python train.py --d_model=768 --rope_base=10000.0 --init_std_o=0.00321 --optimizer="muon_variant" --lr=0.00129 --warmup_steps=200 --decay_shape="linear" --final_lr_fraction=0.0 --doc_mask=true --train_tokens=908300000 --dataset="wikipedia_en"
MLP neurons of a small language model. Each row is named by its layer, matrix (up: input weights) and neuron, and shows model dimensions 0-255. Each number is 500 + 25 x the weight over its row's rms, rounded and kept within 0 to 999. Numbers have three digits each.
Before each neuron's rows is what it responds to, as a language model described it from the Wikipedia text at the highest values.

Responds to: The word "the" (sometimes his or my) starting a noun phrase mid-sentence, often after a comma or preposition, as in ", the first time" or "at the age".
L8.up1300:493486464480501519532508488510495501455512494519513502496503523500493423448516492506500474488491530569460499495521502538509541493504493477512471490505536562502472461445531489450510516468499540522471460516520463509483494492456506543530514524510529477469523536498512550474494474496533514482548482525488491517497478515512493513495453497516469440549481517516517495493502475475537520523499492480503485481487503471522481474487530506525535512517488499497516507503490515469518524531501498520477515528479506461467459551487478525498469476517518515504519492463493470502522516461500479487494502471516491515472544470485536548513555501496542532528499474508492482481501483505542525527484534521528487491526506486461432433486514500474541533443518485509514471512460482489498487492516515

Responds to: First digit of numbers in sports tables and match reports, like goal minutes (Adu 44'), league-table goals-for and scores (L 8–10); also separators right after player names in table cells.
L7.up2186:498470511523479409486467496498520451474485471507505524518537444484485495484502508488527510471490512483460499467483451507500491480460497451501565522535506495490487538519478548501518502463471506524496512512454521514542491506510511488499486516530513522510510520469493494474458571500531506535480457483476514541520516490500490486507486499504520469470529545491515471539458504489513485451461488530520465455489482538493469501461473487483471520524505498484533505496513525476467556496496508464478517517528486490470526507523493498488501506491480494516498476500512503472510490508506487460484507472475520479471533494496471503489522525499541490503461454519511506497531505494497501494481484520517508504521484511541466515472481526519490504499482501506481505524514529470471483476514466

Responds to: Tokens completing or continuing a person's given name in lists, tables and prose, e.g. Minor-u, Lu-iz, José Luis; also scattered table cells.
L7.up1228:447513510497509493506450481534505470520469531497535536494483502510502432462496506506511501488519539494497511495482527473507507464517495471491524507479531478463469482496533514500480496500453451504487478445467469457521470531515461518513500510480452498506511476507503550495546474529521526487549467501514489474517476454457458502502529494491513503489526500496475554525456486499494531490485484479494500492478520505496471527497487516470477441513483533504516502509499534498492501523492496519528481498539531458520527487514453508542507520446557515548520531494517510506473494498532518483510509449468510539508554534535475497466505508505503497533487502436539508500541505493506458508525476514507500482548506482526492514516497533467515538476555489506504526489501511491494458516499502

Responds to: Mainly the word after opening a temporal clause or phrase (after he lodged, After she leaves); also mid-word pieces like ad in proper names (Pasadena, Valladolid, Cadillac).
L10.up2794:494489464507475524498532510458492475506496462494484484501543506496525531508503538549474502490529479511504495532493495485479495447488491479513551547572469541499458490512490456533503482499515498517526536517529468492534538517536474467523514558524532521502519502504479490477520528470506492511469501533526497525489504495469517533448497508475456501491488566472505476519495485479522534515496471498496486525520542525502525550486510489456521524459484554456532531479489496517521504515487508488451521515554493481488474498456494523524509530467503474506516479493533505465540480469537476508477511495490529522484499499490473480495497512499538473510535486508520468468460489502514514498504517507487488490522501527547501501491486493508500491500487502502481458550518487496464489477522494

Responds to: First pieces of longer split words, especially inter- (intercooler, interface, interiors), plus in-, re-, over, high, tele, radio starting compounds.
L8.up2409:543489542483482509473498502521529491560521497494498432462507533476500517496478508497508520501459531480535555502452529511500521474480484485503498475483515485501499440508485461545511493526488492495490541512520487475470499484514502501507497486504477501503512475482493531522488470539496503493491458478531504473498534436493515495544494500504505516466454483519511486527465489476530522511495498539508533548546497475459495485483487486445486494452507519505516498508483489486481457530500538462527494490477548489531534500518500522524489499517484506532527478461490602504515523534484508510482550513523482532507504508541482478508483519472500494505469470492508513515502511519492522508482527521491480470513526529485506479505510543492526517501470482475522490454511497483501479497505519

Responds to: Dashes and digits in win–loss records and scores in sports tables and game recaps (12–10, 3–7, 4–2), plus first pieces of capitalized names such as United, National, Central.
L7.up128:509505509474459463519514524491471491452511493498485484466528451504511490497524481475458474475518487524488482481497520468498515517516509496543479513530568501500548480490504531495505514513451490474473494494539506511519541478453474441461525496504519480515521495475497498514533503497557479494526503464536514498510497461493524504469476464488501488472500492516507500481499489513530518479545474497510516485484461513512524498522506518473520515549526539523560490478476457480493496503496545470502506470507484531457502481485521499484488505521515509515516468501500534461446457502481512495458507497468528495547511499497489478523475473512489459455501479507491512497489522485511495502482512496502464441485511496520508549478499411485472495512496477484496529516509474511504535497495541

Responds to: Word-internal fragments after a short prefix (l-itt-ers, mon-it-ored, an-ec-dote, Shl-om-o), plus digits and dashes inside dates, scores and coordinates.
L7.up1287:447532472455529502493486455501488496462497514485497519494498476501513484500468547531455475511472512502494498531497411531462525490517486487473498512520555512504509530488515511469530536529544511528496488494478503494514502514490478524499502493502508514484515493491479464518515487510513488529488460499484545516480476488474512480469518497484499529480507494453505523497530517523522496510523489546530507545504506522552446508502496509503499455487469490512480501467490545495482495485497507525522482464522518491512503531493414466499489522453483493513483474551492531497553480524478482491474480503497534437498481478500526468462532519500516467475552495493478487469488508526478537487450481528471453484504480471491502504499520513505518498485509462516504502494497472484490486523518490

Responds to: Spaces, pipes, semicolons and digits between numeric cells in statistics tables, mostly football apps/goals and census figures, e.g. | 2 | 0 |.
L8.up2897:482506490502490481479491463518468504490547487520484530477497459480488482518514456475502499486518458506475475480491514512529486452492528495488533533512525519481518492498513479518450498525493512491492538532550498474484474417523500495477537482499514536508478517529527502453515486511488468619486480506482501500493517498496519499546473519478556516480484484464501492486518501510514487511484476508483470485513490510545516471505503489550514492497501511546476479490504533501515520490498482492515527477492522533507504502516510483504478510494485568489484506480521536472486483491523559512476553508466487514541499477526484513482507484491482496539456489501497485528505481497520510451532527499496515486447540481473486507497532499472485496500495517468511492474493467487476508486531503

Responds to: Numbers and signs in sports stat tables and match reports, such as goal-difference "+46" after a pipe, goal minutes like "66'", and hyphens.
L8.up1513:503492496526485470481466464482558533508498499530481485465496441500504491473512518506471493520497491482496476496523484541503488516513499500500507511520520474509542500475526538496529493438495503483523523494511507492488523541475590493471518517491458471538532485482487484523523493498532488561510476495483483507501507498498494519519489493517499463509530483495476512483489489479516513508523559483481562516499483424461489545503508474527473510491513489499527476481520486467504503435471488482488544529500515533517527513494498483533474536505485499540509533499480516451512467488518483494496481515467528512490510492534471481492522510526513504540543452495509494475538505540491464513554469535516514454503483526496499468460474556485497518540525512535492490500493497503501484477485449

Responds to: Capital " N" token opening a proper name, usually split mid-word, as in Tamil Nadu, Nanyang, Nur-Sultan, or an initial like V. N.
L10.up1012:470477499481486502547508457552494522524513502521514494473512471520511474519428474494501522497528519498493547539496494489553503471513476512502515469459511516515541549506492495505518536533475527508508483467500494441512536505473493537532496485506466500507493492490537500498517521493486502489556479498537505529494482477490496477519475484506506495482448539504523514505508471536545519500490447545528511499542497506500465524510508465458504519498519499510508484481531491484509462520498454498490487559477503507544486496520488511547506535494515474482476527535515524495544484501481525491532468495524504472506487514500503493484506478491516504511492448500516491487482500477522487545551514475538446457506518498511481555504476540514495490521486483500518546495476485495488466547482481

Responds to: Mostly the first or middle piece of a word split into several tokens (Pe·ac·ock, Black Bel·t, par·apet, Sch·openhauer), plus table-cell pipes and the word after/After.
L7.up2449:487456528496494542469488549492509501483503510496473510539500490499501522496451486488502479503506516500491483561463496488509477508490504543529511560545536494504502470511494506510496523507561548484484512496519476453434504522487506487499477534504532453491492463532521560527531516495511494526487492504490523527478498470520499514431534510502526514496548498484496487545505483517496544515482499486512489506494485470487485510474482458479493484448493510499517495512526477506500486502498511500508486504492492432494457554508515509527520487475519493490488476535493437513472496518490506521532468487517534458503530472471491471484525510488519492516532484509484508497508524497474500490494520453488462477481476519495556495490497500492504520532498542503462479546525492484535559494504488

Responds to: Digits inside multi-digit numbers, especially after a dash in sports-table records (14–11, 27–28) and years' final digits (2018, 1986); occasionally pay in payroll/payload.
L8.up1438:509527543487460503544525510486508485464514534505461536504530487531517472462529499551501511522476515493491474479490521485538493472498522487477516535531501488450512469467509523496515452539514489481479507482517456514513463513479518475494466497465509529509545548483470527484540493510553522492493548482513470466482496503482499501509515455509522487462506485516490516488521463526486519544511498532489478528527543509506497476528520471489497513510530513529490491503545536474471484495465498473520504502484484508514504485488493491476505488517470464509511524502532496555468460488507516527510483441508542504503485490476468462444505432514429531465518475481493484475492542498505457504521536462487454472476505485508496478517494465494478479512458491492489586527525513487486521499524508

Responds to: Words that open a time expression, such as until, before and after, plus the early digits of years like 1'9'65 and 2'0'23, in biographies and histories.
L8.up1698:486519497528484512514522517525502519514502482488477506509517502467479449510489520541499485528475523510484522509496514503473511500489478463517506464479520576490475513541516505485497496498508492497528542510521499477487487491507499501510493521475514461472503468464472497509498485487514480538502472483499484486480495529530469492470497510511486519513536515498529473530530487500516500505466600498495495536476501497509512480473492489482518489516515490494486515484499509526498499510528491505480492469499523486519463486516500479465530571485492506461496476511515550455510479512472504523471506477493509525504506522526467468497497512524512504517530451538508498497459513513532478501468431469474512513458541483512503487510534505513492574519563499521486526562499469473510493510485539

Responds to: Two groups: " the" after a preposition or verb in narratives (into the, lost the), and the last digit of years or table numbers (199-8, 201-7, +3-4).
L7.up2908:514519493509532497510503482493502474450496480514530494518525463508504468496522509535458537502492521496500491468467486484580494527500506526488472549473523547489465526477558495507520484502521502547443505513490541517505514521469488482473450529476516494469509529507493511515539479498543520503499499510508499519467502524493505480508540471499498464490487505507473471454492496499519511476485513490521536499473484539493431474478527522522512487491526511503497515498508458518460484485496508574498495461450485502496517513534547500510517484543480497464478492526450469500510577450511530480491464498459529480511537509490496532476481519521517476473470517497523474496484489490552515492515514508531512480540496454547542488519459491485460559467450481524490466516484544470555466515515477

Responds to: Single-letter or short pieces (N, j, ij, J, Y) inside non-English names, e.g. Nuevo, Nagarjuna, Danijel; also decimal points in coordinates.
L8.up3016:475460518479481510526515490506544496507491478506480498482472493541522491480515491489489522437536462543530470481518489513488538481490498517428510513492485491473527528527516497514494526519520483491523470517528527524505552531498443521509496527499486477510513502521508473497471563500559462600464468481523523480485513492526565496483507506444471507521521532458535477491540507495534489516563498531510470495504490507507478521533508482497486546473509512520494497528497532490509494497480522506546504521524518502493482483523479492527490522474517510493531487518508566540528485539465486491479498509446532500472484471481516536502522475509478500472471475456486509499517501500513460497509518546517500494479524523527522502497483454499490488508489473486529473574515477477502495475467526

Responds to: Prepositions (near, in, at, from, of) just before a place or organization name, plus ft/feet after height numbers and digits in stat tables.
L8.up2779:469503427520455487503471477528507497516493509468540526497534503509549498536444521516523493478470528518502449516489513484444505494453471519485508492504525487468489524493522501489479515489495506473532488506431525484494480481523488501535536488504484497508525534503504492492501512462500500532530507493495416532511497451479501502473515450524542511516504489465476532545500486528558524501491536515488517519491500471498503543497513515489471522523506510491507531472530559494459474514467474534520522480505524528572468552460494507487484525482504447505474500521516486489494465508514471509475488489536516525494495477500488546459536503440455525494487463513527480563475503516493517473451480520543519533472481515473493530507502521431470480491500551477515475546482508506522466480492511

Responds to: Spaces, pipes and semicolons between numbers in football statistics tables, e.g. appearances and goals columns or 3–1 scores; also a few word fragments like am(munition), ag(ency).
L10.up530:479506491502462466492525547503497470499509482502467505481482481477451472500505495519492525484507525484510515465498503512573501500540539500487517549470467526503490506501501498525548466489513457497532510525522496494524471477515540495479518532466510461530463460520492475470517445474498501576521480502468525481464476479498501459539454499498523495491507502505528532535493484521519486493499479505446471470488489504482528548493524514524481518474525519499496459539493496493464538516491524478475487507506483527525499502529499476498540487524485489495526503498502525501483503483502527495489479530444502523479523471486534494495469461508514477477495519512478506499534523503505485511523512489525535511506539465490496483522540528507497471491512511439507476505496466489496496484458482

Responds to: Mostly an opening parenthesis right after a number with unit or short value, e.g. 750 PS (, 51 hp (, 2,000 m² (; weaker on list/table punctuation and scattered word pieces.
L7.up828:474487514479496492547476518533557512496467501524487505484497532562525492522528484511495513485525483496491516484542517454536514525511505520510507506559479493486452512482494488508540475510429480489509529488497516434499520511511484513504499538469515499513516446503568500477488536543472501521435497579438494504445470515480511495463505434525503491529505493495554507498446500466530524512505499486476526544529535484500511488542477499504511521485489521460497529472498488496508509519547514500516530525482487504495529508508452508516525485512485505463493511506495491518483505523493486477481536534552530500486471501512451506497522501464445517557486465472486534490535528469545512517517488497503517501491500504532512483526498480507528474495455472516534516460504485490464526470488490

Responds to: Digits, pipes and spaces inside tables, lists and scores (W 27–10, Band 19 D3 |), plus mid-word pieces of rare names (Qalqilya, Tumblr).
L8.up2882:486528523502469499527520516496472479538490490497496540483548529506486498503495464479496488522449474533483500490506496490502491524522431499506525517528488475473463455490488486546496509490484505447466538501490476454489500506479525496528507516483502477483472482505531510425488504532466489511475519486519490497515508496530520508460493518508546523510504521494527498488518517511539528470496479466511514525475431504474429507497476497491534480546495487499546531497512478519514498483495475494484480497533484478469492484528463480529507502474496493492464483504501466516509492487515497507497507518492519552508440487484506499498526508477510506528509540477504489525480510497469499502506529524498500437511513529528478474504486470464463500466470515528512512490497485531501524497543440

Responds to: Final subword pieces that complete a word split into tokens, across varied Wikipedia text, such as fre-ight, wre-ath, rel-ief, pro-of.
L7.up542:486466515487451510525541506491457519510528513495526506575480505504544489514542459503505470517462517492481538534502483495478501459472488465500509529491478504484514484533471451465503514489471515526517533473482514491516496457471494501486510544505492511514499453520469506495523536529493497494476460449494522502534497479477469511511507487495475493480508519497503520466451481490500474516471510486479522460500522510510531490532506474522512522503459517502508515526486551480500504569458478479521471537478503516482545498483510471536503554518463519503520474497496531523488444477477528561472506518467478530519487511524476521507503478527491529478555482510513485495489494539514517527478529499483516514489506487525490468467487507495511546539498531494456521550549497501507526491516519

Responds to: Prepositions like in, of, from that come before a place name or date, as in "camp in Marbella", "state of Tamil Nadu", "originally from Thane".
L10.up1682:494490497550486482514523489493520528514476563505455508526527468515496442535490487494515492510507536497504509492528510479495459508523498487507542520458530546476488507477493540490505531509455496509491513531480472533476463471535469507496504495482470452524480501518506490483507482461518502514480541460541454502559512457525474485493490480481519546504487470484499539524509490529489493517487484494475534486516524473468475511484523511472499541507517510454543500485486454475499523527480487587544477492536478495504511522503457524536510455472487505503468520550504484517492559496470546476476474498528495506548500467492485517492468496428482534507501495444481521520481502461530507473509503497494481480511462488502512494502453492483533495499527498481563526480495522493510531469532532

Responds to: Fires on word-piece or digit inside an unfinished item in tables and sports results, mostly surname starts (Ar, L) and score digits (L 24–55).
L10.up433:533526532467513486489534471455482538511450499519517473501525513491531465505523526465495492489463503486540521512489501515537515512494453518503523517519517505519481501521480505538488533515494493469550551505486499485497481532503508513497515507532511513532502519464507454503495508490513519494544502492466506536463472516493546508447496455476464501482479501470502472508518508494509490492467503534458512517479478530446468497466488494462489498474522508489551489502462537453509509520507528522518489505528523515503504489440494520489480548499477476469515443532476486504495486500518522478519527508500524493474462535467500500496499504451543508479459512535498477495516481494491485501489483507496522515519479477530509475549516499438508532476526497491506469467508454502557495472473510

Responds to: Subword fragments inside multi-piece foreign names, often in lists or tables, e.g. Ján-os, Czech-os-lovakia, Christ-os, Man-u; sometimes a comma ending a clause.
L8.up1271:498484515482463525526491474480484527479522491457537520485543509497524532455520488502471532449483503495493498520521504530534514464518517460480482474493499502500513513498496469480500511500507495501501488476497488472531481481483532494503483487503444489491499498472450497487508484572476542533523427501512494502503513532494482509517502498519501519561492528457533468473505515431499543502497506494481497480560501518501497517469485482481477489499468513516519563445496528538531476480463494469522465499485532499514496567503492503492472511518480520542475511495510490495524459484512515479489502487451504564528538487512476488493521495475463477507455528519507512449545503466500486467534480516479543497516482548512488494511441513543468556518493512507467491489471525493480461530483508

Responds to: Final tokens of numeric cells in sports and statistics tables, such as the 0 in a 1–0 record, the th in a 67th finish, or a closing |.
L10.up2293:475509486449480503521517531480484485536541492494503489477533560523517510465467539473490512471529481514509523505509483517464504507504472490531432466548518487478529507519499492510509507529484499526520516536504536497481504501469532469528519479542538567493535476452526511488507509487492505476485479480490518490472545513520530518553537524486476516520519529457501528544486514489491549516508508501486496455515516529516456510539438477554495507534491486512522462550484478483498507470475511522518567527517492501509494478448461520522521531484496534526517468491499514475497514535479513507530478499464538503495508450512505531514516502538489543483484526523511517519560494507484510509490500457482540511464541518488468511467516531485446483487495506530537525487546473496490483541494519

Responds to: Prepositions and connectives opening a new sentence or clause that set the next time, place or step, e.g. "On the way", "Once", "From 1921", "At the west end"; also table pipes before dates.
L10.up2958:491490511479514505503488496502476496512459500520462491532506508485498505452529538501454539515516485507512472501500477483467514512546494494470500530503522522468532506551511497495501508498517458496514529542486494520516496536503507522504545517524469476512518464502529513488516463474474465554491495490520506469529525467501445476472497543473526452489502487497504458545514410502519491507496485482500440563487512478488499475513484502457551525465524556501489514453455531515468523520547500501487523494519499531487509531485518520521486534490489504517475494500493536490417456504462439505528552489526548471463507529500530487529514492484532495489498513486494449512484480517489481536489508511497490476417504478520494497511509512465481483527504519486486499509471493506469481498538490

Responds to: Determiners like the, its, their, or a that start a noun phrase right after a verb or of, especially after won or contest in sports results.
L10.up2369:469504523533493496510507524557520489457491483504524488479503487500478452459472451490475481523540469517499527512488473491546494488523484492491494505512483510543546519499504538497494485488503508524513509497499539543519496480507508487504493514514493493541537486471437521503492472489541493500508528522487482468517482528501501519497508487505455550488483481522498546514523517525481551476504516496520505536484506538521456494458512526490488502522555499581523493480512493510533537465510470497521494506504498494477461464464525520490480469472473533488510479517525516500498497542522498494503480504482516506494509538517504503527461472524508524492529507497496499514486488501474470541474495463501506500539539512503547488517529463512509520460480483492506508476526461525541539491495531

Responds to: Prepositions and articles (for, of, to, the) right after a head noun in factual encyclopedic prose, e.g. habitat for, literacy rate of, makeup of the, plus occasional paragraph breaks.
L7.up1841:532542491531487500457517476514538524500503490502500516499509492539505488502471501525490471466580519507543491485525481531437477511503494487510530479519471469495519464537493497536462492557536517457487478501474542484521513495480504483474473486474505478466498483502525504510535494498463499586503524483470495513508475470525506468508456481480503523515503530483512456509530510507487498497536541440544515545488541485555520470500522476530505472499502479487499456493444532535505506477478560484525497469488494473478502507492527478510536495522486512541476529552516488535492507469485489456482478511467508512481454438481548462536570505526508473560538498492493537482480550514490523490514531504526496483526507512482537493517464517521504478499523484496461513519523511509501476522513527

Responds to: Single-letter "n" or "N" (sometimes "g") word pieces that begin or split a word, mostly in names and technical terms, e.g. n+ares, n+ave, N.C.
L7.up2667:507491478494491442550497505518496484507541528508484478454462512506524532478496542490495465467526470496504544507505488561510552479482508470457503519506499496449517518483496481528550489499526510519503491489494507516499519531494503510519536527448471496498505483518544514473461493477504484487502486490538502491501453461498466491478510513531452462491510491512532544514458505524519495485525485469515494521496463481530507521477504477536487497510496487503530470518491518478509477514502504489550473510542475494463516484495488509500476511484474502495505478520479509469520496504491521469525538501506480457530505508553483529462540499520553530496487484483454508484493513483495548402493469530457535470500502476511506516515537484502479469511489452491539559510489508496465534567481502

Responds to: Mainly the word until after a verb of continuing or delaying, as in remained in force until, delayed construction until, dried until; weaker on "the" after prepositions and on mid-name word pieces.
L7.up2525:427498523501477474522508527517527472481525491479508441476517475505500514505494488494522539465486529497484487509490529512518494469507496522512493469485509485509494475479501517509519521510507462565518494507491515535459517493482541525457517504514490492486510467525498486517499499508513511509527514485468516509531521482508513520489403514511558486527522459494508475475520486511491495472469503455519482492435457527519526546478522464522471518489521519474492542517486480510509465452461503519468487521523491473459496505504509462498486524449495484471477513502454509497548505483500469521511552524512514531494458499485549473497485441524495534464530492496514471468518499497499470474516507457472483454483528467494528488520518485506491546523527526492512464479517505452457486522480531

Responds to: Final word pieces of Japanese personal and place names, such as Minor-u, Hiroy-uki, Shin-ya, Kasug-a, plus weaker hits on other foreign names and list punctuation.
L10.up236:500519506513468487526502485509491451511458500491495525459500443521502494489445522472500475531524471456529507500511500501481485487483479499528534503493508515503477532520516552503499486507521442479519499468508491484536476543489484504489500478491473554476502468469501526504480505525468481516536501519500480465519491526522480498501503481470432507524488524467491539464498499521477510459524468537462557487493579494453508500556472524523502488478500498504506539491543477466479486478506522498538474488515461535503544482471506520516508530506493506488458519501522505492473533487450521507497520464513507500497474517466484482546485515510500503497502536440511507478478486472484498530537502518497490495453511524547499439493504453526520547498518489500522486479478513483479463481526524

Responds to: Spaces, digits and brackets opening numeric cells in sports statistics tables (e.g. after | or ;), with weaker scattered word continuations in prose.
L7.up2246:493505466518480468513501539477510486514476526518505488522477452455476490488515483551466526500535497466471532530457479487498515513481505460475505505506483503466482526475507478530468488513508452512530516507524473534498475486417482491513515462496521523502484508456487475514487533449512469519499519498504524465465487508503495500531519503490502514490516471465506474521476525525504506507494481453500523523502495500494465454498487482542503481451495436535445509515497517464519554484467521483478503494528509541492526511515499485468479503528490517514497539497492517465479476486507489515474499487480486495498507519515514503507524480505471461502485530502475483452480482480503503468500512494485533486502514506523484478486493543490476538477495499454511503490458504462475522544460508